MLP neurons of a small language model. Each row is named by its layer, matrix (gate and up: input weights) and neuron, and shows model dimensions 16-143. Each number is 128 + 24 x the weight over its row's rms, rounded and kept within 0 to 255. Numbers have three digits each. A neuron's up and down rows have the sign that makes its largest values positive.
After each neuron's rows, "fires in" lists the words (lower case) most often at its 100 highest values on Wikipedia text that the model never trained on.

L7.gate629:104138156139115096133138151114116110132116111132127124168142144109120117141117122125143140141145130169170149121119116133125096104158116115119136148127174121110084136130132118137141126114090136142122165135174141128072137152116124122114096079124176103123108137144131143105079141099091120116075097093105128074128167177077122099128136098134143091120130147123119075120166092185142166124111
L7.up629:112076123159093105130134126116107135067122195125114171074100158111106105101126129103123151125113151092098079140125130139150111122117125129152133072150158113108149124107126147147125108133149125135141111120117176142131110117120129119138143141161147131126115111115128106144149108126104165136141147138123135129120130096105153131128157132094131153132146108166123129140120132152118113168138
fires in: "the"

L2.gate582:134153121112138103112145141086082113124115160103083092157135186134131103104161142118161155164136162128136152091124150136150122112157158157123079136131116098135098099129108182129139098136078138125131139138087160143158140144123108099099108149138149147131151104139115144099124108150149137175100094121135128144112206094147129095120100131134134151140142116120150122156144112154095104153160
L2.up582:138110153126108106131161146087141127110121149099101108155127124143150121093155161112143128113161081143086139132129155099087113118144123129121139115108105133144150155105136136170113144116125152142115110114096169166143172129139107152127130164105104135099113101174154134088086134156126108151099160145125162149164109110151128109114108146122142133166103139111103180149119150143104114143154
fires in: "he", "it", "they"

L6.gate88:155125130108078122079129138132115162149169126110153129106120111093121077142170149119099135174128125114142125148133135126172099185137098172059134126151101165128105156130138154115103154143110123130096132121139148116098084133097164135130145155124109098128163124146116119082098126102121148101148149119143118176176151114101070167135092167129129127120115125131150157130098129111150151125122
L6.up88:121099106111118081118129130125150092118133099095110131125116130130126168118081163130173143105160119137130119163103108157130160117117113075086149113120137136169159142109161137102124149109154114114127142111156086097109135118059142144154116092140128126137143163136150104120071113118120157133150083123131099117129143137130123101102179165124121118094120133145149114136130138134125140131140
fires in: "which", "that", "to", "stand"

L5.gate28:146139145149124153080121131124120118159166088138126115174108143117096135115103150066112148134161154107110146131125146165154146124123129143160076147181137158168121115104116122125104130122149147126139149110137119145133093170130115105136135082070155148119143115093110123124118172145084112118098131185114087139086136129143135160127117131137139140135098079109150109144155122175124142121131
L5.up28:129121136145110117098107186122122123133123097070117124178106122133123140113125139113172141117124145168124118113104152103114094162102143110129110161130146100114122126101102141110143161100154145109141125129143119092161112160165166120140146067134158170131063117127137145172170143132098085129081092093101132109126148135148141138112086142093162135127144083092093120153133157132117145140130
fires in: "s", "attend", "of", "studied", "playing", "winning"

L9.gate216:152114146141146148101113100151139113141142127129119087137111154071088119128133145091104131151140102111162129177153127135155126157196129115129120129137157108123096166107117151172140137142153130107147101126088162149174126150099138128123133085069129101124085103084113153131105124098102163159115077100119136086156133100146088150136144118128127130121176130148137116112106152132147105129103
L9.up216:159132152100139099100146123141149158152127127157087161119111159132151134131115124164093150134129150087144153148156119085135143158122108075123077131132150124087095111117098167096102150134157134110143110106130107148149134120129156105080113099103155134167153156114128157121136086116156162091154172093140115137104163113098137118128100117062117097119172096112117104142120105132089144139100
fires in: "a", "years", "year"

L10.gate489:127138123156057104136120148110099099130115148121097145098120115149135131168106079129144141099153134137101127102133142097086125140119079155086117109135111164138121150154147108126140170160160127142108095118150129158114117135124150135130183110118167137110139110152114147118073160146113105107109108141082145133149101118127162119077132174096124092081147101136148122128141118128105134161131
L10.up489:148127110126122136162116133106120099141140137131118108132140086197121142116095101088115136127123139109150160150146117137098173142137100120163130182129132154168113141122126114108116120083158170153123140106159152156154183114154110140131139089153155145132127138130132136118145192120132070142129128117191102117137133128135148133174118137134123105135115116162146161106167085166137103111107
fires in: "until", "before", "when", "since", "after"

L2.gate462:164114120137104149158095098111120151111163145163138107122151138115136164141126175122126123100083104112140103124143128143117107106149170109132098113131123125118135084122172145112108155123098193121159083117130128105107101151135147088110129129142120156089152174117136122138110128159105113126126052163113107187073095152182133161090085154100116128131170191151099105110096165091110125114083
L2.up462:166133088130113135139120102145072095129118104119116130133114129161135142127144138148120116125071134195152139116122115126140143101147135161138100121122112124119131122110107132123121138149141200120154129120132133130130101158125118123111109103166082159099167157087078167101155105119121133160168079154090164126111152122164130130097114142099141130147135170158127154157139136110140157180146
fires in: "at", "for", "with", "from", "attendance", "fc"

L2.gate440:148115141103145120160122119131089132163091102120133130109121133140155134129139059130148101158151114160139110110120141165146110139125117130072148115159122101149172122114139154141120106099144112133164174094162105112137128118132124180118155149127116111119135092130126109101136124148118119069136136171102147111157148117133119160158126150126115121122129072127142133154176091144166135110143
L2.up440:151124148081153099168132132121162134134135121132163089070098122136148115142164082084139126089152136175126121091145121070149092121116150119094132121133139123155160148142139153107130146137151142160152150137126119145146107110146109104122138087094156096134116139106136110135148093142162129150149089120088144114160118085137119119120154113143101138143141074111088132154171090081113155145159
fires in: "which", "with", "maximum"

L10.gate311:129141131147151126151149175137117149148121156115110110087117089115139059144100144131142170137138133130146107132150105134142115131121107110134168117153144110119134157142079146145172132125110125138120132162155126142119091144180138150147141133118114151114103134111094174159143106123115126143157125090130139097146166120114134124104097126172132079148146095105153163085143104134158158126118
L10.up311:164099153159172133156118141126106107110147132130153127124107098121058103154094133139094104148147127113152112133145116120161120134152093109100156168168142118142150156111108180177167163123108145127049110146120142119116116164107165106147145099141119096108096104120095137148163124136156125132114124094101155115093135107108130176115148163122106073138125076111106148138090111138138100142119
fires in: "the", "united"

L11.gate697:097136126153142111125180122076145121072125106131109161126131079142104117086102130131146101139137096128143138150161088102110125144104190126156125130123088128125141116126152110136118164076103134115103127114110110163071112116117120120115104104145155126163101151113137101116139136103103142142111142121069175137126134136153137135108157179149082137093113113152110111173097115118149081104152
L11.up697:150145112113135138161143108127106159091139066110109103127171097166103113111137136108125122147103115135140121124165124112116150133137091155148103100114148133131136154123123133102067123127098126117139119126133152138144096165141123151116164154093116128113153161132139113136140111149198078195095223127153155108153106160103075153118116123147124117122114127131122168129134155091129103142179
fires in: "the", "s", "his"

L9.gate243:130140098116162135108128146115160151141158119141159170131105128137088166172169143153122158167101121095114105150159175121160122099148150139115149132137116140102126112142146137125111101100116123159112117140095123128078131176131155137128156103142105140153114164092164132115083152151094141140129128132125127117085139130109127152029093165127158088112168097130138120133100149098111123146124
L9.up243:155133100082122120147091110147119138130130135141127113146119103127129159159143114099134108148109114110100147159167117120124114134103155157101144183116144154118136150136131160123144127160127151093140112106109122110166148145093139158122122125121092168145106099124113130076103133161107147105134109110120166143117099130127129112113122167147134107091159146121141134138127144130107113100124
fires in: "there", "that", "of", "what", "we", "as"

L9.gate523:133160153153150095107137090112086091136151143086134124157156167123161187126160107137111098114130154164155122142175122155147134090122118159099111147105133131140135155150106127106097107155081131132153119136153131127121159174143115126128121091113128169133128164123153112103166115157143144124109089117082131086145117101108148121101157153133115135110138137126127115158115114078147154125170
L9.up523:116118148107118115112150113138119119117118144148175116126141119125136108111160117104136162138106102090120130144134111105117126118143131113132162158134145115120157096170172090068154132123128111155142135146149132111137118118125151122096137132129130119097085154142133111186133147105095132149173124140160103100140153113153085146167094123087094138093112154177145145157080134109125097122149
fires in: "most", "and", "very", "as", "more", "a"

L9.gate679:083109129143128104134152137093141125162129153110095155123144142060130151139124131174138143125176115074154137109130130136142137107168182125098104097158136184095143088153121121136095136132161142113134108099152133115155087129094154099127144186112137137140140113117146132117107127162151141138117120092068159153135127139177121151136154086130144105124142179156117187123154105095112075126126
L9.up679:123164074118138108091169101157128106131148101155147136110100110113097107098141082121071129124153096137158118123145118112101162130111121134120115103084157134098142164113112161144154114145107104163171132105162128124132106166123154131153122114109104111119138153098154139115124163134135118144131158131095127111119152120130113121108142147155132092157123188146183116169109115109109138116126
fires in: "and", "but", "all", "to", "for", "who"

L2.gate563:140107112128128121117169120131126147117188132126094175156094144145177100117128107099123144097138125171157113114189144129094146131149087132151117120120121131130087124097137161086130117124145133094182168151122122165101133089135134115123121086129150174135169127148124131116116141135159157179125116137175119132146134096100128113123163151110144147104150128115128108114155103165106140124124
L2.up563:133126122101088110098161103135166125157161114111143149138074120128152105153138119101107150082150124153157083142154148138142145109095124146126143102126130145119129104139109148155126113117129160106137146130149126125125142121114143112133076066121137170148147153138124125154094141109122132168140137101141138137120158114124096101165123137139163134113152122092145129128155081165114120153113
fires in: "an", "anthony", "a", "another", "anna"

L5.gate186:156114112112151146140176126153138146138134105126090081132174132198139087104148162178110180114111135165137121133159089117117083080100134150134151130146148147139152135161112080085149145132124135110151081077114121118127142145081129130142125095135102107113131129095157128164120133143135102131089145137135135111114117143160102101123152112142121139138121117096117147106135092156124116156169
L5.up186:152143164139137141118116154155120137081147067098210134115108124135124119145152152100133171128119125141168119100142130119124136117173153108148101147131107123112114129176131119115116145115143146108149106144142156090147122130129098135108125123114098110145163127108112138094158107157135138152131142099154109156115142137091127094107131151091106133132135150187106106143182154178124138079102
fires in: "total", "group", "groups", "complete", "moderate"

L10.gate183:105150128116147138096142134138110156161172100099163078134114157134109158128132132155098134116131075093104147138101133094097149123119135140112154165150154144137159097183133162112149100102138123093140133103129125167140104141115110107120108127125152150171172149106149115141087131189117123121096129095124139121113150157119153136143123115137128123186119139097156180130161110104131129094097
L10.up183:110108118116114122125106133143110117149181142150154162132144163136168142158126151105144171149158186081148154083140126090105142141113128145136120124089162134123145152101176150121147138151103122153111155138095167129125120119142120120094095140135133121102085132140134071116163128169164130096133106122116139115124096113167127183100106095132110087140126151166138113127128118135060127072152
fires in: "and", "was", "were", "but", "be"

L9.gate317:131150149167099116122134158085173132140188099085141132132097109101117159103173153158100135115133110085111110140124102108103132142117161091146118097110184140131148096107115121088141124161115132120135149126154122139153149122147143158142127110149121105127170167133084122141124167128104124154099121128138102136098145115120124140117129160137094120095098122117130109125141096125120153092136
L9.up317:146117138155093144101131117129125107144141126106109140123080159131124133112157128145142131125140114121156137143125129150147118133161123105153147088126135171137128107125132165138106110151093146137129149141118198103102076145121083098168149135079113145119071171118103081121150098162105131123119154127125112129124133118170091125185121113127123122137104077103134127159169151148104141106132
fires in: "of", "a", "his", "s", "groen"

L2.gate456:127122130135101110092127151130121107100131133122118137117135146130077099154104157112134123098122136162153104111126096130076093165159145088125142136143137124128089154139158100108119156115122104122153113147114126127151111134142175125142170121126104118110113142106148090136138162114065113110145138100116162142099140103172119119133159141133120184142089122094113147100139160114158077108146
L2.up456:150107119096082110082132126134099138146154127100124144112127134154077125155145130143072152114162140178148101127116108075060124160115169107129123136147116098162131126117130139128142157120165178136106145179084176156118088116134125144128181082097123142109142092121170137139124156106094113117146138084136141114096127150117134118131115173156161181123139118140103129125112144130132138084140
fires in: "other", "late", "early", "others", "agreement"

L6.gate378:159134138130151111117114119122169103122139156106113117130123143162128112139171097123106116119152080124145127110152119178104138150125095140121157129131129121121123097155137151092144186123108079136098114140124136147115123121125141104109147144114166112138152160139149125112095151089141117128115139153140106136151180127134147113088120121108151114108080089097138168107119125079124116107148
L6.up378:135109135157134108103141155094117072197116110131109146135118073153162101130085158112142106064156124150145127125122131134129081134154165119115103123140103088116184088108099112177142132181150151145130177104098123140136117128134139085149142091082116122097136166129148113138154180104109136127133147154147142134132127102103148144097134140134136109128086109160156145129137103110132142124127
fires in: "that", "when", "as", "because", "to"

L7.gate571:128123109133125130134167091101114091163161144171103120117109167189162155124103128190150126123126122148131125088152123140101112119144104131103115104144153121129160068123181102142147144147165132141172111107075154109143097138127140139112116094118124138160124131138104136122108174136086121165135130155099158127146141118117131178137143083133119170127121140112119144094138146119102112145133
L7.up571:126137116066081107085164137107084115134129159111093172126130114152123151112140142156126097139121115134136127099105130139160119110143128114187148141156148146102152135136109100131113133135155124165147163151093135182156106144116143137103104137156122121113151155128169091107147169072070132097122132170161142149128111107099130108178123106136152078110102160112135130133131146110102141136114
fires in: "that", "all", "although", "because", "whether"

L10.gate208:128186115103168118143129138112099112132133151118139153145128132174112138162149169148096115100148114119161138175155141126142122103127139131111153116131141141093135127197086137129136137128153135132105111134085107115116159129095159112124158109113119131145118167121132124155154126126120134117062142129145180089135073146086083165104144157157096120150120118116113128146136129109140089115172
L10.up208:148096133141174139110102120104094140127117097153151138137155136146118133174143151136153117133131113098103154138172137117155143155145135122101141125129100161078133128098113133137150154109153123135106114133126069111160149169104133133089085122123119124134179132119099173131123126125164160091121103124152180103151086146155137132141123148182161111151122097165103117154152075178129094138161
fires in: "which", "that", "as", "had", "what", "this"

L5.gate168:109121106081112150117115122133111192137117091102151160130095112139149084098149153112122129114170111125150146113175133130143105139145139125113123110146150122163115132110134100104131108141125098083126111154108133091154135161147150109114100151141163105106086122099127083104151149153142139152133129121137104126181142130107132135101157133125155164129123141147191148095055109125134130118153
L5.up168:086142123146178116089136124132106138096126125113096120148178122146194164146154096092141083129154132147139136145134133105126127142156099119136154123087161085130093120132093147120147130133145156128134143150070163120132113140106109117118113119169147104124120116156089127138103123129119153114098115128074151133136134118135156142158150137133080143104120104126148112117104140121136151071110
fires in: "for", "provided", "provide", "master", "forces"

L5.gate45:152142130137118138110121110130101177076133151142105122133138108134131148140141143101142123153104087090130142147132115131102102126143151176139132108146162093131163140168131131162110134083120150129132113134091146149169081119087097159120124155113108115111117115197155145091118169086095126074151124123142090164124144112152154128099122109136120105058142133091148109112093130187061106143154
L5.up45:104124097123150128137135135160139135125090178161140134133146116140109130111155115151151156117134118141164145149158113111137127152130118129098118164130102167124162177144136158127129111157174131129162152116099117102157154120147127113121137134143154095130147116103159143104133145158142092139119098092159143137139201143150163141154109137137174074117176130123143156105113163116079178149121
fires in: "until", "since", "before", "after", "like"

L7.gate605:085112090120152112142185130104131108118138117115152116113124125143154130122165120156115112111102130135141109135133108164157128141102150135122107135126133150160106126072107110128128116086116117146082135111133103155119171152138110118123165121089112111174154164131151154169131129138081131083150149123094121154139125125131147137122129170108166139091180097125116117068076155152129112110111
L7.up605:105155140149113125131167139117135166070147165128187130122147138119120151092169163116126110146123139165120110129116092132128161154124123145127108145138127165128149155119110124121122100132148157137172153110135127136127121139117116129090103155079143123145142126089119085123139128119067138154106135129167115144159133102100142159103093166114157154141129159140146127166122145133152086129151
fires in: "s", "its"

L6.gate173:133133122140095115155182132143130129141159130094111131102125151087159104133137141130143097104136112128170157148150142143090153153103143074120170101153143143123130165164151119175092132122111136156131124134127142158135159124187152120123110100160077108109153098148139104143106165113120121133127115154129125131113101093139113113108139130164134129085138094124093113122129091081139097101099
L6.up173:165141125138120115186158163151113119191139111153124129133128120124144137123115175147071111094099121059123114115124125057121166126096118087151128082166133129129138154167131148181145130094130116128081138103116106159110119114094110143118112129132143082127107127136124180139125123123091185101147136151129193086128096105142152066142136109175150112157164164156141141083125112110139148125125
fires in: "and", "to", "the", "or", "subsequently"

L9.gate115:137133116084099167112132136097113131191139099121110103119127148142157096144129177122138100140138141089128081103096144121107124121110069153139119096138136132127117150124134092134086179117181131127130126144125136157153122111156178141133140133136152139094174116120155132159086171102163123131124093150123121088155119087178147134104109141102159132143126106125097124168127142164133115097070
L9.up115:128143109128135150110150108123109146143139109126107142132141159104123134129138144146122121163101173102143073122097146055091092132107065135133147131119134192151125123086126104105114135157130138166117105146176163117126082127149144136089139140071155118122104124125176130116088133157121165119168113123057101111123145139127132086132138157131172110134131123166121130151114139185119128148133
fires in: "and", "the", "of", "s"

L2.gate180:117128136132147111164121164088107156085125109094102131108165117098117122179127154087103107117126141112149137153145063143164127167107187105117136128120131136155115126151152136118112096127136131137104109126105127109173121127123130101091114125125134109148096131099108106115135177115146126165123087127130151126109154110128140105136091124145126127144129120109107108132159132130107115106140
L2.up180:143125153112109160175148147158150101127103123152128091158143161115151137137151125137107105105151096134138117112104189143166119119116133108114153168142132142131104080155130097128153158156131138131146162122113138070113118085154161141111146126089143133114111106119160130151126128133130097115152124149136110080119150152151146143106140134101181080153114152103127144113107113153148113156165
fires in: "the"

L11.gate357:132133148170112129135157132129129113132141108095138130124173181122141093159111138111111152135124153132151086145100097117139135148171107100132119132155126154143119166106098134132102140148137113111158120126174093138134145135114093116120123149119152103146115162144100157136115136146115165145123137100127127153163135142154081091148153178127082131129147127146116140180127140151157128137162
L11.up357:148127156125140121139121144133113103125129169099168106142144148129127138112098123110130137098149119117104116110157097074134146153144115077128121102131104131152079163133110098161098096106112147155158111149148136152132160106145121103092107100124115136116153161153122116159119104172130088121124077132093130130112130096119128095176125182135142108158081149118127103158113086180138121119127
fires in: "the", "a"

L5.gate609:122154120142127136090108115096102153163130129124121166165132134114160098090138125128151113116130106085138144074116093133175161164140174116114138125161107138161104126117064126149125142084100100092140087112099158148148087129159132120142135097112181182149124136101124123156120116165133118113115135113104113094086128146127119124141131157110128138129130096183163128121131158146130119068114
L5.up609:127136116102116184106144112141130135119120131118152119121101119136155126115103122145128143141136116110095141089145126168157118178121163125148154141124147178199101119155111138104103100128066140142149150128119135161098052165154136108129112071113145124170089165130089098119144115128118148100087121130139078133145133134171146105169117119123135172105131171127164134095115118128109121126128
fires in: "of", "in", "for", "on"

L2.gate400:145084119165111131083093096123153121151124093101124117107122121069178105128155122130149114101145089117154139140158132121182117138144099077127137105149117137138123117120151116109166126139116167135139121125120130135156167140161119107104136138180127111129129141145076102101102112143131112131121124110094109130115107166160101138159135114144141082141149141134130106122065122126128099111155
L2.up400:120112095110145096127143128132057102163122137129117105169109138150168127140154092142140125142114118119141140128157153148160101140145120143130134132102124155132138160130130171148155141109101135164140144089143128099142117148111144160076126109119159133127148111122135112133108113135136133105184121103178121100134139096120142142128202147152087144110128140115127120172102132117131156154096
fires in: "for", "forces"

L2.gate512:127116127138113098129134111120124159126097135136103131147115108101126086143130143142104124122157161127109134145186153115118085108131139170112153158153125094129119097118170157152135180111127178114110121155124143170141162139150103138119185111108118144106162126091114099114087106134126147128149146099137111119123139116119111112099155119130104107107120160133162133115094153156120106120104
L2.up512:137147093158116122137129157128110139095134139108119150159132097087155119077142079094150135199189116144131109100145130101127170139178115119149135138135130132138137083117121135117127145108130125142148121148123121136128132183105157130166140145142138107184134120106125087148120132122145145133139112141136133114141141125184132139102147128133127118138175172102144111131111145129090129083138
fires in: "for", "forces"

L2.gate627:109133144121112095159166120145119072144129139137119133127124118135147161112142167178152094114150117083152149137156137128169141106116109102079127149143147177131083091144150134155145137130128117087132122097154130153130170138109091141169106108105115137156144123157101118106150139143159128125115171108127176144115134137134091140090149180155127118122148141101126090115124134118108137141139
L2.up627:109134112163122134146149182093139112126148133091138116151108126104155159121159160141124117124134138089176122139172121089131127145168124084151183140159139122119095126153146166086151086139175111068168146150099109113153132107106127107162087150140117133118155119087095115124132091179109128152125145104115133112142096123181130147114115138125095149103141161110136127099144133115122110127138
fires in: "or", "and"

L10.gate691:142123148133146131105128143114099139127122099157102108142118146112113084140177173143130148108105133146138129188189124159121163113146118164085139109117121126143154134118125135116133137129155108134139156130098171130159138102148115139099152100149135121083092128106109110152111088127134157126120149122134152104118125134149135166089155160144166113124151139128149129127170132138161130155144
L10.up691:134134109112113124151122135146115111142101155076111075112140098062190128096141133146113114128096117093134107155119147164127129124128115094114119142157106145171140132113145137164124146143144087140176139122104164093151114134138123104151121154149147101104147086130123121132104154136181161143126116121107109122117116128108130135086111160102120114170100131146123144140121111149155124197115
fires in: "the", "an"

L7.gate422:106125097094128111147163126147115121154068113180147093130147121128125112115095178126160127155077144083130123133116160117114140135127111125126152072148135192121134136113119156178116098111158130174117155123136197152145122112117106116122106113095152085130121111106140125134127119145159145134115134139096158135140146094138172102112126130165103104156120112100168178148095099105108142159154
L7.up422:143150109099101140105075136158132094141121137161153099125136183135144112144124164171141117142128120102114140121097110148117132147126148136162130154142125110124100173104115147157110091114100203136131124086147113160114109112077105144147101139106129140111077095107120102061137131157145159091114144098097148147167178126129123101143152135111129116141115128122135166106142064100122144101122
fires in: "and", "the"

L5.gate468:118149146095159116167121112133177140147142113143124114131080107132114109118110108130136101180151120124104129133121138152117120140169062105162097149132098125096116139102160112112130116147122111092128085140141147108092116121144100102103114138106115121092135150108128137119122147109114079126168096128121141105125104132121094112098114156145075156109134116113126135131117140098101116119109
L5.up468:149109117143191152123131105161106148123121132131112125150140148160100169090104133157131147160154107095142154114120146115101126167133153134145158123127122165144127075135170102116166110118104117122130103090117081140138142079115075104128116152107100127101083125112114099131116101135133162138153112111105105156135124127084128130104155135152146141091107092141136152129126088103095119122124
fires in: "of", "representative", "representing", "representatives"

L6.gate260:110156149105131133134142135118152112145116124136113154157083145158104099176154118160170150140117086070099098151119105141180114089089132107117150142142162112143139131136113125093125110138115124099152111109126116169166161117117144139107179081137159109143062099132128148130084125142058112147175092103119154109117126134108141135095139132104161111104150108106144107121119099149137154134113
L6.up260:146093118119132132113147162133122113084109150117126155095191149127101122165112170140077119126131127107088141105109137113137115152112147110148143126151139133111162129132121135127116163157154117135175135160126131136116188148133108129163106126126163133157153140151128101142128133159093136113099114134096148150126117157121106116150158099098098099111105095136130106131099141166154149142143
fires in: "the", "twenty"

L10.gate106:105129136118132147160097118122122148122172121115119081135119162152151171118139149165116122115168122123119099141114148135099122149141128122135143168149112111124131128111123145162175060166169068144120137109144138159141099114117151124129109136084134117099113148162142143139143116131117125106160119097113102152068146128113155127111134140114150157103144115108149124163128118114139155163081
L10.up106:136172165092125142136105146124102114152084129117123116121131103133126113157113090081111115178123148163132140166101122121114152145146114111098130129107104111144134142145090132145133135172113102128152135148169137164108134115114108125147165137101101077096130120154082109143154155124179127146097136142173146097141150138096130085129105187144122115136102127095162092116112141184147138160140
fires in: "a", "the", "away", "same", "late", "next"

L7.gate121:078113091123114124155117146080113132126153089153139179077111083097137116131125140129139143139152135137149164125146100165145151117139111132131125120104105120100141146165128107174121129111122147157121092118168105180149123135149141088072136140104124146112098123136120116128141150198126146105143130142164146142176131151141134154114125136141106138124093104122119090160143156186117115070173
L7.up121:170139124130176135144149106105153114108111112135100116111159135152131122109186151158122126088145079099132112145106132118127106096175118076113132111145145108150123129164157134137071122139093163124122133120101122136144123100089126126109136132131085131123121135143109144157143140162086108111117083112150137134147119094152140127115140115142107127103123121140108182089071105152125147145148
fires in: "with", "to", "punches"

L2.gate648:144156133093114118118149113163107160177119162140129168136092181119104145145141145148140139122084123141093131111154115143154136113141154105161187145129147106142150132147163123134088108121136089149122148115119118112141115112133122090169124104124148103146144152144075146104140132165107185120133099096134121144098140096122188096117123146141144136109133189177126144149162095115126113110142
L2.up648:147112132141111143149143123120127174166158141110131135121111124155126131168121082163114131111127156101176126099101110102124140111150109099140139133094131136132126128131162122165140124063130123113143125120105110139161133139145105176097123125103141105085114121117113121117178077139103128110131127111102147114141106127103090083112141089106110136164108141137111144160121160110106139154136
fires in: "north", "to", "south", "eastern", "western", "with"

L7.gate238:171116112146097115133110099131100136138168197120140127151159136113114150093112164100107110082133136131165136093146122141139108110070082127128113124148171101112111137132112168131091124130103132120161148136119137138166123145118072092121128136136147148120102158171147098128103134133134115138137119131133078122138118115138104115096132114109121142111104159133111121114117108139146168137125
L7.up238:120136146109155158130132124156107194153141132100088094097104140136102160131113110101148127104119096083163121147128133104176136099114120091116112136125140120150111091116097143149136128143110114110129110129091189112134120158135110135111103135100114130135175177148142125145148183154090178094135124144122118150099142087104118139136164135134147114160110169172161145085127091145128134130144
fires in: "an", "a", "insignia"

L2.gate167:111137110113148152135086144085115144100123157164164147148164124135126122154135106122125126139139119139064144082093118147123087108148126121134116135146132143147092137153136194107128123114116135129146128145185133121092075139120100134088097113114111145162140079180109190133091152192165159097150092143123122120078174143180106139133117133134108176136134119088118142143093111125104114121119
L2.up167:152092154169115119138164125107138140158117132122127087148151130129144159087133146124142126127117081095099155101123116100124135126080134144133166171123164175130130109103136138129154173116129143133131137187075161137155170092130136120135112095126138125072129136104141136142163126121095090149109168113120119095167088094133164144097150137140125123150160105125179128150135111199157132116140
fires in: "it"

L9.gate422:145111134149134084123122167117124112148178140126121159154144127106083088111123074157099096176112117104111162155148182106068091147140123131120158153148167088130122144131141127099128102115146153113096140165153086104125093101127111130118121159104149105147187117115118148160084109143134109152113151160155085126114152065109124135139108100114130138103151140120165126116071134111122150151111
L9.up422:131139122166102111146102116135119128116154166129177098165116142133119114136162160140112132144107066148129103121170140090140117104169131146106106128148130095169144106097146115104135128109113153128156115090106150132141118100084078132125128091108137170151144140124128148160124162119112139133116157107152078128078116142120115112114163092082154081146123137116149125097140121144117164154104
fires in: "a"

L9.gate574:147123078125110135135111105151136144123140168168145163103111088145112126130134137120125170120129138109089142133160137109129093127100119085139121113145096124120123172143101166147133108085134102137141141111110098172128143148115088157131126108155145102134104112136142113109126130111137142109140097098150117152193092084131146165146168115162133134123155131164185139147103150176100121139115
L9.up574:148154113106135114145105172149151129156116126137137156153152117164119137169132115123123151100121073163161122154140174108120136151156141080116079102167125120106141115123136163111117129139138104137112177074126112141119178149124138109125137166159109143122169143113131099151169113144093149123093142082137173157121084131120078110136154123118135095067098113089147100171118145157125127116093
fires in: "a", "as", "away"

L7.gate339:133096095134129116100132124098134133138160138117113083144131164071127132101162119135100129111092131180165143147139137179146159147111124150121187142138172123162144165121092151124102117112080136162126122085132133084119113137157135120149131087167148172149081119093086116104129167139111120120130118083087125150144160121111145137109132138100125155144173104110112151163143157109159105142123
L7.up339:138114133159142122108164143127120127176113087171105179174143123168194152140140129081197105102108143119112125155080174091141124130134133145142133100117132151168109168129121109124152125178110081094087124134111070069118083120144105147157166110109145128138140134121120135153142149143136142104084123129145128118123121136116155139112105153122147122114119136125134125140102098140109105122109
fires in: "force", "for", "forest", "to", "of", "a"

L7.gate280:157119130121144081144152172144094182109108065090114136184149104112120135154110098139096115110154166162127176100135132104091117131125141072106120133143146101166115113142119141138096138140147093152131143152145114077131152134139125167112118068106149132160167135145073131112107155112122107129160129131140121109129138143115118146109112139106114127125120142147133101121130109140155129144130
L7.up280:141117059141132100148114095082090091104114143147137135163095148141114108096125175083143132136135157139105138132154122139109134162121101133150095132116162130138131090110114099086063085119087108135124140121139131169162143102116123118135118131121108151183082107123131174141154116126133132135123130106127127150139164087140126121121114104113177135150111085133132149108110160115143126140133
fires in: "a", "an"